Part of a small language model's weights.
Size: MLP 1344 SwiGLU, vocabulary 565, 15.9M parameters.
MLP neurons of a small language model. Each row is named by its layer, matrix (gate and up: input weights) and neuron, and shows model dimensions 0-191. Each number is 128 + 24 x the weight over its row's rms, rounded and kept within 0 to 255. Numbers have three digits each. A neuron's up and down rows have the sign that makes its largest values positive.
After each neuron's rows, "fires after" lists the tokens most often just before its 100 highest values on Wikipedia text that the model never trained on; "fires on" lists the tokens most often at its 100 highest values on Wikipedia text that the model never trained on. A number after a token or word is its count.

L5.gate500:107131098101129108085174134150170090102086146068135116149173166147164119101123171121127102130109136117142147139136093138107145172127135163136122152160141102107127159122106177152109131112104136154120093118132140162118102124100146173144118127129100119115134072129104149090096128132125134140091132117099158186147150129188121117091132143134141155130134142118116081103149139102124114117103097131095139099152114115145080163101129124103104149128139121090103131114174151130084163167123112115099127111110142110141169126139115136098141135129135123123150117135109137098139129141114138159
L5.up500:139135121171145134106117122095102154162178109093101176108130167114122101111102119107137132097080137118155132116135116148129156117138134151100115157105142108140086150112211152145103122131111076146141149133145129119151115121088161119148125143101122160131122072164115105155084155097110146153159142088131134140123151105138142127142155120144146133140123181133078105121147131145156149132076103172106097147098145107171084142098118105169100135132158127122119108151150091113108186112130146124158149132147107127150101158126108112147122107119130123169141129106117149131120184144108113149
fires after: "ro" 28, " to" 13, " st" 11, " U" 7, " r" 6
fires on: "ok" 17, "c" 14, "and" 11, "op" 7, "T" 7

L5.gate352:144151135124150151155121119142106178147127152133144061115104119110120167103163149105123125110126109129141115135139127089075142148115180127141135102119142163116149125111089150107116154104111116113116087130149139111102113095114117122162134129112123101110122107149103112136133114109149117143162129098105097122179159109141113157139111117116081147153105114137117112148144138166131172133158113141101111100125115145133124130192093090172112121121168129116155100122132110144106160070124092134109098113123145070108136128132192125125115097126148112173153176096141157131075123138126147076
L5.up352:171128162127118138105138144149147122136115102138109097101117113127120109122159133136157103112118111118108099112109163124070118115115159100106135106158148116162125114168156130160127133106131163169104116147184201139158123167134167167167172133149122170145176132100161137091118171134114125133154102102148131128101119120137091145142190113100133072150132164111142097114173119115111110089150139135134117137170111120084109150144102146146131118125095100164139152132107109140133139140107136139120115120091130117111169154095136136127130129141163113081092127066088178109150118102110118129
fires after: "a" 13, " Ar" 12, " St" 12, " A" 9, " K" 9, " G" 6
fires on: "r" 40, "w" 13, "ra" 11, "ing" 5, "nd" 5, "ct" 5

L3.gate1273:080119126143127122152145153080138152073117157120142117135157105100108105155152139140132144092137107120139102108137150115127134123193168105118108111151150130155126132120141143083083111085154124093107136116115145093139089070118064130137118119130091130136132135095143097122121112137130132139104126091119142123130112128115153092111159135168135130144107087146132148127153146146112108129115159089101144131091122151068153136139167141140143113130150168106156095140098154139108119102146138109105129150077106159142172115118094094167116103078180124129101107104163138145137142102107148144
L3.up1273:133135129148154162205105112091128152096124145128109128127129096139149065174173203155078160103157143147138090124095110100166118143136152081149111110144129151114068142130134125144112111074117143153122122106126155123135095087161103115148128128135092131112157144134152116108121145114097132138138141134136145112109126138133111148108104157172109150135120100115139126147145075162116166133140160110132133143064144139117176169175098168168116133122156161143117120118120114119090116123128080152167127129120104126160154088156113139118138137098125128101131155156121122136147169129121152143
fires after: " b" 63, " B" 29
fires on: "ec" 51, "el" 25, "er" 18, "est" 4

L3.gate1243:157091093135120135145073130117157175129148158089092101113097094116125117142130191099127128132099149125158158152113127118132157092141127131104087163087133125128131121069153146120132126137140167160132149123107176127129103133155123163138100103110193128140112099103155129113129132110115158151119130116160123106141150136148112153112126124097133156133117156135110095094127128112082187148127100157118132103118112096124169132121100123121152130129152123109125120140144107114147123191123167143106113126135152117180102060123133121146121178145120154147150145151130101095159089138109161133
L3.up1243:142129139198102104161148105139116142131134125089147106158097105159144124188154165141139138128139130081122156155142090117108145089154124121112121127131116107115118125071132137124144170113115172154154161119125176147108142163143161135126066111124136135187103119104120133119146169128107144138148116144133157102152153118162103134064151139092139117127129132131099085111147145112111175171117084142128135111096120125127207113096120126108105113152122136104104118101192135127122153147087105117104098139089105127183131098118136095131122125137110138139149168110143124127130123128110164157
fires after: " J" 30, "j" 16, " D" 15, " M" 5, " V" 5
fires on: "an" 88, "ount" 5

L5.gate393:114123121109142158132125096145095138118106118154119116085115148137141156132177158112131136143093130136138120135133087110149098090122107133121146157109117164139108135097150132140112108144171122095157125156125130118141130122089136167110164156145088108137165169111078135094122145112155115139098112116161142174166127115159155117135108149149144127110097136138175126137112099114125134156172180145146161142122121091133113137163119149139101119096157088145093140128129097118173185115150129129130114132104167094115120153111099093130138095111083120168144118147158132114125141171138093141
L5.up393:101131108112164104142147113144142131122097124148114131125158151154198122125132142126105140146130164127126148138104135169134114146137141113158137164094105100130113094139098149122084148126127130129118079093148141120125082102152136119134176145128124107121152121102094069131144134138173120119120132122096117147118176140122095121121134120118164139115144090103111102115162127160136129108083145069150098127145112133098102143134109124165116121117164123106154090144162141095137160138088155137150128101103153067136131140132117138166140139124092096119082155141161140200157139126127131112
fires after: " H" 19, "r" 17, " h" 12, " " 7, " M" 7
fires on: "ow" 28, "al" 15, "um" 12, "id" 8, "ac" 8

L4.gate1205:083122161099152124069132132169136105098129123100139138133137124139130118114122084144117144090135139100141130134118167126138076173153109153147107132135146148159120080121113104131113139182108122081140107142123078142146132172096135148113174109135152126147113151139143115087150151119139100123205094119109119147125116164155148177086108121118110144159116137165100123120145148091150140083121150141160155120138117116126144119159121140114139132086129109121086164171125124137172163111111130119143133141090150139143115144140108091090113123093116144133089085132134113107119095155110145118
L4.up1205:111098142127126127119103066156136132157138116111121124130133098132136147120124097117145131113072158157131120109087116091123114119171171120133148097092120117143122114083118127136091132152117115103112099136114094110172119168139147132120159108150155119145124132126146132145174149096145129122123089103100130101095122146155112152091123158126083151151132136113086118138111147122125165112121114120138158111093115137132150117126083129187145135113120095121115130154111153133134140068138115164112112183090112140132106147153092132094128125095118137178101110174149108128139130165123166102
fires after: "g" 32, "v" 10, "in" 10, "iv" 8, " l" 8
fires on: "it" 30, "an" 22, "in" 12

L8.gate324:146133126145144130126142137114139107170094149136143136129138122134144106105138119092132116138108088141116176121157185085098161116126103139120127154082106112138105086112099152122161092143118095153128186140103153109102147131127136119090144131142074128156118073121110114106110121143146138140113129068121123084136140153119077160112151090150101136135167091101086109158130146121171110091138075142104174106136105146104110129133096136097093135122158102164093112115095126101109169117132131150079135095109109083145154090177088130120125135112116140131115150170109138174073146144144099118
L8.up324:166122134138121138111132137138144116144133122157137124151123136122121129158101128118121090100101100121169152120165160186102151115153138166169100097103174114138125131132113154132145111120133184107095110099098112125100160117106102102106141165087133172091086132120151100165117074159126160181133103118116158154097135143120104146111169125111124139168141146123136093125073129131134177093125165146082155167155108121126140083132122152148110162130122097105139121137169155118139164106117116098128135098118106131122167125183135119133086111093119129113121126127185109117123156104145132144
fires after: " k" 29, " n" 9, "y" 6, " m" 5, "k" 4
fires on: "n" 30, "ot" 9, "p" 8, "o" 8

L9.gate1038:134098161097084097098077177115144122127132177160056158124107078109117115159096124106132133100100129143101123163123104120134142112111160081152157162119098136139118110131132149126151158127143152135135106121133105163116151126146104090106110108148179147147116155061157149117157140096098122095145115150095146096151080164149139100123092152145118119110162106120115136149140165124083125127142123125116131122126150141135131159125135122147155148125135116100171113141130108145197138116132130123141157135166158129096111162099130098130144114093142112136146154116136117132109123134068104194
L9.up1038:100146151110152146118158146095147163142133165134079126136160108165138104134167146129172118107136156159085110131119127143122099126140100120119131108093114107160125132123142157088111206124128082171137160105136109080153139104120111128132151094171103166121173162151134099127170139109143104146130105126137132135115104169125146123112108139130123103113143117117131117120162115168153170135090120104089129129121134081132150109123152120158083118111137104156161148136137119125116119143152187127110178109129156169130108161127074159119123127117126141138148104114125107145120136135114134080
fires after: "r" 29, " f" 13, "f" 10, "er" 9, "p" 7, "ess" 6
fires on: "ac" 24, "f" 18, "or" 7, "in" 7, "er" 7, "on" 6

L4.gate1051:128155102166105131118152110123116157150129054117146139105156100125153094136094154146153142144124148148133113158197127142169134076113129122149143150128095146156157091115168153170116137104136157140130131163102135154126130122131108118107106130115157102162101128118126108107167131090175124126106151140143092127112143147126154101138088122102131139160110127120134131156123130158160131135150139124107130129096103109164110156121089152102128105104122112175100180150119111073154162156118172146119103120089105123134067160104116119140124140133121108094111088092118126119126123114106141136
L4.up1051:116121125123137154104175063180108133136092139099170134115176139157145128144134139115149134133147127135109123115111123166119106084130140124109123105057106127110143083129123123117100124133109141127093129134125107150132131145133107089142130128158138141174139112159071132086155103096144116153112100149113132128144101103143162150124141081125115151105111135115167122134132088136133128160094129143094173149151155099122106127143119132082117145116116144155119108119123106109113141119128154121082133122112170124165143177149129124094094150118136120088157161106106109123110085128112104146
fires after: " H" 15, " he" 12, " wh" 9, "h" 6, " h" 6, "el" 5
fires on: "l" 36, "el" 15, "ol" 9, "j" 6, "um" 6, "av" 4

L4.gate830:126105150100134122129145193151125145120156146163125117169119167147142129129123104132127126092107183194127099151134149101120148065152130127109126129141129098150138108123123129136180145116186130122109114128150130144141107111116127121135082134112125121131150112112085125123150157135097131160096139125121105169083098120152154137135114137136118108108100096161109106138115182100106114150144126122093134111096114156071100161166125116134126144110130132098150120114091110106153116136117153112140150153150147151148143133063114107110116115103120155159106129111087149117127118112108127107
L4.up830:145119138087103135112134174158124116123130113096119082144171111142124134138160123109129113123105159143120144169113127138087141111132110125146116144143129156152138172161109095078110133096116126118093144173139115085106109094137083147147130145100103168159184093116132092112111132118117098127139112123102139129137128184134119170159107145135123131112102138148097124146087133117138163109150112141083132133136156109119142126079137119120113148168133161120128163087119151138111119140135122148101142131108122122144122143107117161162154135114119131191109105107141131105151150123146098155
fires after: "or" 20, "f" 18, "p" 10, "er" 7, "o" 7
fires on: "or" 19, "h" 12, "m" 10, "z" 10, "y" 9, "u" 8

L4.gate1282:139124122091115168098099135094118137138123119125198126144148121096157153132119151132115181125096134172082113112099149087152148155152143148130147151132122134147143116151112118160131125138101168118099176176159110110111087155142163095102094147130122149159132145092142138105103149132156130081143137121143122129117132122118093144106134121146115126141132110113135103041127132131089100120125138107146108117107131140112156123180131106127112152126149130114115161127131143166106150138080102141180135133106145122110132139137170141136097082154148122090146090122089140113166107112123133113
L4.up1282:181148159110156175142118135094118133132126132157128072137110140106140178128126135103108196118123123097151109134149142125172118171120139134164100149140153107106118126133117092132101107133093141121118209143134137085115117107098106094129163117117119142130135133114116141164111163123138106092123115146132135091045153131124130147146115113135162092171147107149142130112117163097106128150157104113160113088126136107126127134164132103152141132086125143125124129112125137122105111139102083126135130135134117130122142096118166126125133133132142117113166114137089134074120124091125123167
fires after: " A" 22, " an" 19, " a" 19, " for" 8, "A" 7
fires on: "c" 63, " " 32

L4.gate409:157156126091180187170159125120109131127157122102094201126139135110117088149150139096137150120122162087124104114154162103126146106154160170118133137122114126136118155119122097104110125090114114112155133178110139133137112104070129149159138122174126105125123089134157124128114172110094151112131127127146104150102127146082108106134083105142120119157161130131170138149121127110080184110110131143134136117141113151095106102136101129130177173131166160129116105133125121158087141123122077135158159126149118113118122135148116150168105105151138091083126125171120151137169128118170125111
L4.up409:145108121155134160119086109119118135112154144136152169110122082149147105114104145161146152121164152103117128112119169095087158113142078151123128128153114161127153114118159119154121122125181117112163146155118133125139162174105180146108114171135167084176150159147161124110109136120129126134117122129140143114159103119131094143136084160143126115124112145143152130117139154095143136141118111142157078164132089109098140127141120144127117171113132138118118142094140099150131135142111156137084167156136150114134143109131211136114126120163140102162122142161106155080110129139130151130
fires after: " g" 48, "g" 10, " h" 9, " H" 6
fires on: "o" 40, "ot" 23, "et" 15, "ost" 4

L4.gate281:146120095147182090142143124108094166146131123124110141128114141104135106140163114174112133096149148116129116148125161132100136115161179103140130145112097154116132133118165154133151120127101131144121103183120092139166085146112142119089131090114151129173105151118119130118116122133140132116101132152133125162088102175109118134174121081192149110161048129104153134129156151144141122115160154111087136166140126122131103120154127125158151159125129114135117146098172072137184133176115131081134083121108108130123108135177136128113090141130113108092146131147099148134122116117124145111
L4.up281:152060154130158102154104120133112141128117075123133136173121089149137108103123153160156151112151116137097103094154111140135146149161125168094083134108137160147088148147131149122113132123141128159134097133141118096173162095121151112127143131132065084150131164127143146172133120140130109120066116102132151089108140165130131153147110139136110127114131128150141118152117203109130127140119085098179152132104171102122142137135113125108119148136132149121131120107149111132127124115123100136122127125120122135125081194105132129115150142115140115138096126146140127138132119127126124159
fires after: "g" 30, " g" 20, " G" 10, "ter" 7, "al" 5, "qu" 5
fires on: "est" 29, "l" 17, "ir" 14, "et" 9, "in" 8, "iv" 6

L4.gate564:163150136131107110089152129063173152123139115099180153127130118102192123114091146117162123137124099149156140118148140141073114151157089078107132158088139133116131105128121127125097125149122120162126155106114117105129113156109147110137107136152133131112150122144145102121144152082137139158115144124087172139149137156100086082159156124143114110202167089161150125142121139105147135154181140125137128116136118142130202107137170130137122138133092163097104161153095127106112101098140140103116120138142099134165143131131111114125145111133105141159117173152117064122104142089127116103
L4.up564:149129095137139122087157107097148091108111071129161110141098184129139133147123099126154096137156085134121081128132146156148120184111106111133127176063114078117144137126119148113105122122157140137123098116110133143126079169114169131169154112127095086127140132106148134119163162110142104182117066112093109090167156197164149141130126132114117164123104120152179127130116156124155130143157125141107123117108105121156120101139144129152097114142125105132114192117118132094145136102124153127119113138112129109144114158116143107100166136106115121130089156131108150086104124120102118101
fires after: " to" 15, " V" 12, "v" 9, " G" 8, " v" 6, " c" 5
fires on: "ir" 77, "p" 15, "r" 4, "ri" 4

L5.gate1089:156128105168138108139101118094147122143112119133176140116116125109134072133144114112102116129109147140105155117113104111081139109121135124124105134141142138124110100120124147115132086147095128100192138144125079153143124087139154135155133134140133054131162103146126108133139184095164112142144151135106089130157108098113166066102116160128139142164147118097159076129137156154121093084093137121091121165106110107131121107109118153085088095170144067124191132103123108092101159131113142132130131132106141163127102122086098137106132155143133133125158117131131109135111117099084083109
L5.up1089:132115147133146119129144109165123091148108104131135115100150154152114141159056133096098105125125147175163156147144089153143097168131120115141112119107160115091126097093151144107123113098084077146179148081101137111127124117148166126105147137132181104132123101112121117158145161136143158121147169160069119103127122120110147102136107125128161116113126104108121139135185176136145164114104072127125086155143094154103160129128131108133101111095130132100099128117127081097088153181126116118160157124140147126135139124118154115146173144139120130149117148136113135156125121106115118173
fires after: " S" 34, " P" 13, " o" 9, " s" 9, " p" 7, " R" 4
fires on: "ou" 48, "ow" 34, "w" 16

L4.gate559:123134138096104118130093121125165067106111129179141115123093170093155162117193089138074130158106149100098113134138160116138159145142109104127108130136152128112148126113143117114130118128125131119137144133160121128155164113154110164135159098172116173122094113131102174135125080159135096146145045125180119129114153113139127125120167139153135166109136152100064118111145126141134166148121115107113084162137075101112122168098126142148144123134106116126105086141161145137104134126169107130135111162170142075135120116161103137113116142104111140136124106126136099127126111144133141102
L4.up559:136128141152112116148112145115122120100128101100136124137138137163146130141134067143090168088113177136125106130113088119137124073183142117148149140111141072110126140135114177132116091141109165110107166132166141202118115158153146117117167110160127162123148117158132123113127117146111100132117114117116136128133143128151137130124144116124166150119109133110080161142112149132136115114167102099137103115094100153156136107069127117103129103137098111123144146095149112136108198183164095141115130124133122126079130156139166093148158127148132139142135155120165138125135112130124143143
fires after: "e" 22, " se" 13, " " 10, "il" 8, " e" 7
fires on: "ver" 70, "b" 16, "y" 4

L5.gate14:180143119170097151112125128143119141109131131168129158120085149107098110098136136130121114156128160128129133101097135164110103160102119096142144136129130174118169069175105156135144123088129079142108110180142171110095129137128130159132118114122144121126130160117142178176105123108169102125123119119117118121105135123180118140117102154114070096134149089104107157065111171131117138161116131110121180079126087107133104148124149163129127152108125107128077105122121122119170120122122133142101110140145097101159162126157130109130096096135091122119131135165111124120116159142169098092
L5.up14:173121102154123121126145132134154088108102141132104159128138116116102124078121151141129106112144138115168111147127142172129109127158148139090148144132101145137130075091104186170116107146102084130142134130127134186136152176122084146140104144083115160134097139097104173151126141117124086112127140136141128125114083127163096121141132140124121118128128103150148148096136128132116138093146166138156123082100159142119124122121107144153130131119146126171145115094133080116141083154141107100129111129110102114151119137153148144096142164111094166153080143145110118131110118113140114134
fires after: "d" 37, " a" 21, "ed" 9, "l" 8, "in" 6, "il" 4
fires on: "d" 53, "n" 8, "in" 6, "o" 6, "l" 5

L3.gate803:140109109112124078121112110166136097116080099162116104136159112104157115118133104083138128160133183132159095107138136122140094177080147124124101152138126133119203144135122075145085131132152143133147143131139114127150137184139159114140141183162104098158155151117080104115121090153157142134121083127152137128084125099157156102137132124107144159081125136156105100151105129143122143129129134126129120104133162093152128136141095096169165148133115116116144163150159118153134146168128124117111155120135152153120145123171104102110116189120123123162143138185119124125108117113140128115
L3.up803:125135132137103075168169112137160131117067167131117105140127143091127124141156125108141117182140151163167108113116122111122109131123145127113135129189155147106183110101130123145109130157106159136158099116139146099125144194134165141120126115121146136155130146147120157125116104128143147091164135132140104157107112125121139109077133111122185138119080089141107124141179099120080111163141123136108118128157141121104149144105124121142141128114097120128082133148130124184123143107108133130173100160100102081129113087130089087090123183106117138136092164125111150125105132109143146108
fires after: " at" 24, " un" 22, " st" 16, "g" 13, " t" 4, "ce" 4
fires on: "t" 52, "art" 14, "ed" 10, "an" 9, "ry" 4, "ard" 4

L5.gate637:127096120130108154133120105136108143116139105113121076162100086085117132154152147108129186133098105125107133156144111155146074125110147127179100183080123139137113104180059145138131135133166128153139119157099104160118119125112136128132121124107180136188122155121123097081138125098141155138128123109125112080119169122111130138121122134121124119141106104151094110154091137168120127126134145102106132108089132094148132117151097106093148137132112110107129135128132146074172138160127093109165099125157139101116101160164142127146152125107114135105103118119112133134088108198166130119
L5.up637:102139122120135103132137128130074123135114117115159096119141116125152112070168107140129117135139145134129134112137090102138094127084106141192120146099114101177094118107109129113107146134168115110110127118155134149173194180124176118109121121160159138158148116148125111149151116085157148136090153106096132172120165166131134149119143120132115140134171149106135100131167128088134145147127142116122159106102145111134129122146104118121124155140103156150072157125181128135127132092157107143145172136126134102126117133139147116113169152178115126116123144090084080158106169126138119189
fires after: "v" 49, " V" 11, " he" 8, " v" 6, "av" 4
fires on: "el" 31, "ol" 22, "l" 13, "al" 7, "est" 5, " (" 5

L3.gate520:106149120123125173110088079155198095138128098136082100137111105134129131132110114093078136136168090156167132097150151108118168161133154136105117155115122142112119113105097151154094157144107142125143175164109090112119126131098183123124070118130157114079127142142177089129115147149150128139103157102185149155103102141127122113126140087135153109132147090159163115073107127115103166133129134115098100151136136103133150123135115114120128159118125137086163142183169154121131151098134106137141147139137150138117096132135180125121125164134130115150142080140118102147110136131124128121
L3.up520:146111109141140134126116154170165107075122093100130112138106136166152116139147116108106123141140106128165127139121155139138086131093150169110127124127180124126085132100144117104122158132136105125121195148115145120099135126089113122169127127126110111099171135142113150094118137147099129106081130091153146098151129156166133129135138127158140121124128143119132122048131168111102198117175118093117121115136144119085121137130137138140126114109123140102136126115148121113137126134136096156138118132139138113124164130107167175090182097124092134137115120105135112089142104117092093176
fires after: " Un" 21, " A" 17, "A" 16, "l" 8, "ar" 5, "at" 5
fires on: "iv" 26, "c" 20, "st" 15, "oc" 13, "B" 5

L5.gate970:095093139149122130103113139116114133151137129115092143109104118086132096150117167120138106128155122131189089148171148136126141145099149120110125111160146086127132094127133127141136158128132059148123154125125106126131107102148111130101157118146150177178147149122134131156136104127139123137108154127151145125149161136115100061150115101138118107174131146127140128153111134112120136102129193109159119095111112116118133115127147179142107081121122160113100095083129130099118112144124141148121181094100139104143139090115150125144164100117130091093150136169157120127124144092133112111
L5.up970:118132099147121097139175125136130150124128119122119105071146138158116136167175117127153123153111118154160079074144134134158158161184136104132126132133184140105100104121129159148131124119122145127123176112133109095149144092137128108124065155158109167145145110105089117116120102164165104111147128159163124125159138130122145178150135148101136094149090115143146107189140111108127146136089172078134101191110114151096112133169094186150133133109112145107112154135154118152118170127156118118109130105122133124138104100120151145164133123152141131139164163159140122164143126096112154144
fires after: " E" 13, "od" 11, "ter" 9, " c" 7, "r" 7, "at" 6
fires on: "n" 25, "er" 18, "est" 9, "ast" 8, "ost" 5

L9.gate578:152128130110114119101110143105126078116113118117149086133116096130150147120142138090064118108125150103115134182111139131126143145138130129123118144142145125143096157095137140117115149134098134158133088138108118159132093142137146157137100168103126083135100114160118099119127139080088122116090157182110127173120124125176120134127139112152111138147113110064150137142155114089111151078096172122126152123110110113155145092139127074104125165111116121147093106120152079122099134106112130139152120141081103098146108102092134140166158133159103169143147118153130118137172118134116155122
L9.up578:149133140123137152108134126119081128103109128150113126131110150185102136107158126132143128121120146147102154144122132151148163123102137098144128116158140142177155119139126139111081114146147160129114143179122118124130153143114108121110138113136144157151099117150101125111161146092055111136129145089161114156089133097095144118153153122140120118153131167155135116111131132098117170105122116104103141130076101077154150152156114098122113151116163145150097108104112127092104111146147115074091123104089098098106121131115117137109093106152145118082118146180119091129147087092139169143
fires after: " a" 36, " A" 18, "y" 4, " Ar" 4
fires on: "m" 37, "g" 31, " a" 9

L3.gate468:132138161132114118096134128145135114157144124129136127156155109126153149126130143164124135113152138111134168142146136128102145142109123124132102101167137132138133064114127072109130102141143116157111129108147092165119144137126110154090106162108123125167124159151166095145120097125106162095122101094100082091159162117114134117155143177147147139134121132139113115134124124118101181122071120124111108133097095095131132168094093143159095119111080134139138094164167181125101136146159096095169146155141148157149114091154129149173115136133107138123133151084156156145150095158115148133
L3.up468:155133123164095154109130134122082086122112104126104138173107119139133146122111128174168163134157135145116153129119092139104130125132128126151151151165150176138069156138105092160096159104115097130153164127135163120129108119137181122132079124116127138119111160113088099109155155163150102174127118167085105129131082171086119171133134154090148093122151133169115125135112132138125116098155129107166137110145133139104128100113173103137103106142152117081115122150105151092091112120118122099118136134171087105138132171133135101176099125164149096108134106118102123124098119124149153148
fires after: "st" 27, "is" 12, "c" 11, "er" 8, " de" 6, "as" 5
fires on: "g" 29, "it" 13, "re" 10, "k" 5

L4.gate294:105115125165097135120088093102135121127125115143117107119122159135161124128108152149133133122103129124104116137148156176096186095126129129102104136140111130134109125067133151133107136123091127132108103145082136118130189127090104158109108093139110110166123106191123130154122085073108089100126092135166131164106134091132087150142169106150130139145144136110123119106090131125164124135134083109086100097136118147124128172126122120106150121120083120094087154104081091136123173097167148120131154126129080138138100193164142137121125147130125146090109127172144166167151145132128116123
L4.up294:148132185132105140156127108132177174129139131114130118138104163133153108115124098171135179134124096149082177151098086100108150117079132137144143119110115110151123140170095142129121130121112124121184135120127113120127122124138128134156162112168145155098105154135143147112128141123144129097088116130148121115134165152114141172145111155093161109129166197115127154103123189165167137114199097134087166155119144127102151163119156136150132125153129133102088126121132128126123177120154103091144100101160125163178117127118107100139125147113146136106121129126121115124137147117097150166
fires after: "e" 32, " E" 14, " e" 7, " O" 6, "at" 5
fires on: "v" 60, "ver" 36

L8.gate939:124125159123144101110130174139122097112150082124136039133164127121092134155130094098115142135146135145180135110108140113145121155092136115132096141140125150148102129101117131137130108133098164162126101173155092127135137098147101116114089132100088099165116131146108161141154126123140111139126120160112082147133092154116102129130114100130123105148129118112084152129151093151142128142153147086130108110122116092141089098148103103122140137145128134114132084073120107128064128101104122120107102125115129128098123144102138152127132116135130113122123107172130092090096127136188167153
L8.up939:107127142132142193102180136103124102149154108116125137106156109151119107123166147153143165116122134151111144155107118121116134135082162122106164121131101139131132095101096135071119115099132118150090125161123153074145143140109161107147164114188145113118163189175100157131134116121162133134125132155127132094137126145088103167108163124130144096117143122148112127134143106120081133108126095120060137119107147111118145124104104146155123158136121146127154126161108140160113132150165119156102117167099159114144117162109130179107094111087170100112123105133122148107104142117109136095
fires after: " St" 15, "g" 15, " a" 13, " A" 9, " st" 8, " G" 8
fires on: "r" 25, "ain" 16, "g" 15, "at" 7, "l" 5

L8.gate370:130140155123127133136102107095167136118112118132158119144125123143108139151160127107101132110095120124126132130143144158136156124134112144123092179126159124109121149129094119130093108136095107122135124080168088138114104109122107127138134114075119152137149129124109163126131159113145113142121154187098109106127090131159085157121144134124073160142099092173119124111113120135132127085075156116120105151150077103157100132105167127116110136151136119114098099098122129125135175113133138108162121125160183152113128097117133114131164116172143107171143146182126090148134100128108154121
L8.up370:132114151166110103156117125090103146141137123128135124147093155162116181130134106160103145144110149104117097119130141124120145151108127147137133134146147116134115165127122106131132107125152132163138139109128111129126093090155124125095130156116104134109153095130102136143143159106153095135118137119083128127094116101130119131112122216152132133103108118115120145118161117130134192099119136195164126127136152111151136131120136099081150109149119136133152093100155106121074125142119182098127196142118118163126137139126109152140108142144144103119131180165107136097092099089136147175
fires after: " S" 32, " s" 11, " W" 4, " c" 4, " D" 4
fires on: "ou" 82

L5.gate41:127165096116183168153100135136150141124128142109126126110166119114134118110112159130136087121141099126099136104160121121133103097052144063138150109077108135111114085138122107131133161108139153179132215112151099127092153121117125166115146132144114136146106087150127098108089124131154130144144111142129157066137125153098112102119143098209111102145135138153149151137166116153118116112109134102143131117149110133126180115105138141166141118151149138130104128145159129153127120129152148124143128136111113095132125162140132170132138137101160093137083117128141174105145094102121144155
L5.up41:134119140167121146131127104145115137108130112106160147128104118150152149170157132119120122099094140114151118149125104121127178107109149089116131112102112135129119111115061119135136158107148075116149178141087110128106096146130101123110108130142123150146141124160184121147119127151116122170115148109136098140179117084134156137175107133125142151119147170120161170140154096139132116109137130100139124136058109115147139111117160107116061089097137124112140145095133140147116134140133122137142113159126147121141119163098095166118093114114135122151110122130131162085117145148100152172
fires after: "nd" 34, "u" 13, "m" 7, "y" 5, "i" 5, "ber" 4
fires on: "er" 36, "al" 20, "ate" 10, "all" 7, "ent" 6

L5.gate899:143148150119157106121089135126113126134130135136114138122128145115118113122138100158136105131127125100132175125145116118169083116113177128162104156083100162121104165133151107155112109103083130136145111143138135071125113115132154087153158122153168181155148154120091145183108143134111147114137123116122127083111103145160119121167160131149166125147110126136152140128123185170160143133128127109101071101120125112120129073096148126186097115133101113123115145121135103141158132129084168070145142140145154100135172105116107139132118147140120134110148107119167108100137170150112118113
L5.up899:129127093128137142133126127166134119099146080141145138179094146140151163085097123132142087136131103123119117131092109136162122091196150123147106144119114133109105172087124115116133148142134130134131136147137160120153176129159117113160118135112127141125112122128140168109123169109105099115092103063130109142140095135113131101143158116086125095094105112145142128118122103112068116131100108126124057129105114120131101149124114141117137132136100121127127116105116138147117076118144108099131156119122142117126097153111156122095135131184157141118134164138141091139075171120123115139
fires after: "im" 17, "pp" 11, "ign" 9, "m" 8, "ak" 8, "es" 7
fires on: "e" 20, "o" 13, "at" 9, "a" 8, " |" 7, "if" 7

L4.gate335:121138092132131123097116127136122098132121123136117135147166096108165112097111142130109126096112146080108124117139083115142114141135123109121071118104116140094139162104131091156095111104099158125142126142142122129147110112112162139132123125147159129153165146115129124131142141135094119094118096158123090157080133148143156151145110131118140134140150155106112110118128172113134095131112118106134146100146104125178139108138110106141132109120138090126153148132175137152167113116121105137079135156067105140154116078077106115068164178156123104111136099136117152102118100133096147121
L4.up335:132126135109122118115125104104098113121137120134127115110108145115149120095114118106077125121145153123133109093134118123132145104145107110123109103133104134152149148149152131133114146159111076089116106153172138071114142127120180108117110094092155120136134131130166192120133081139170166133086146094130116124128140129129105128127158079107127119126154092083111136157145154117116110144140097118150136118133123167127134126081160147096149155124109117134142108107124150132088125062110110162128140126116130105180111127076110108088186155127092137127112162133133153124098059149139157095
fires after: "g" 23, " st" 19, "art" 15, "in" 12, "t" 8, "n" 7
fires on: "art" 18, "ing" 15, "ed" 14, "an" 12, "in" 11, "n" 8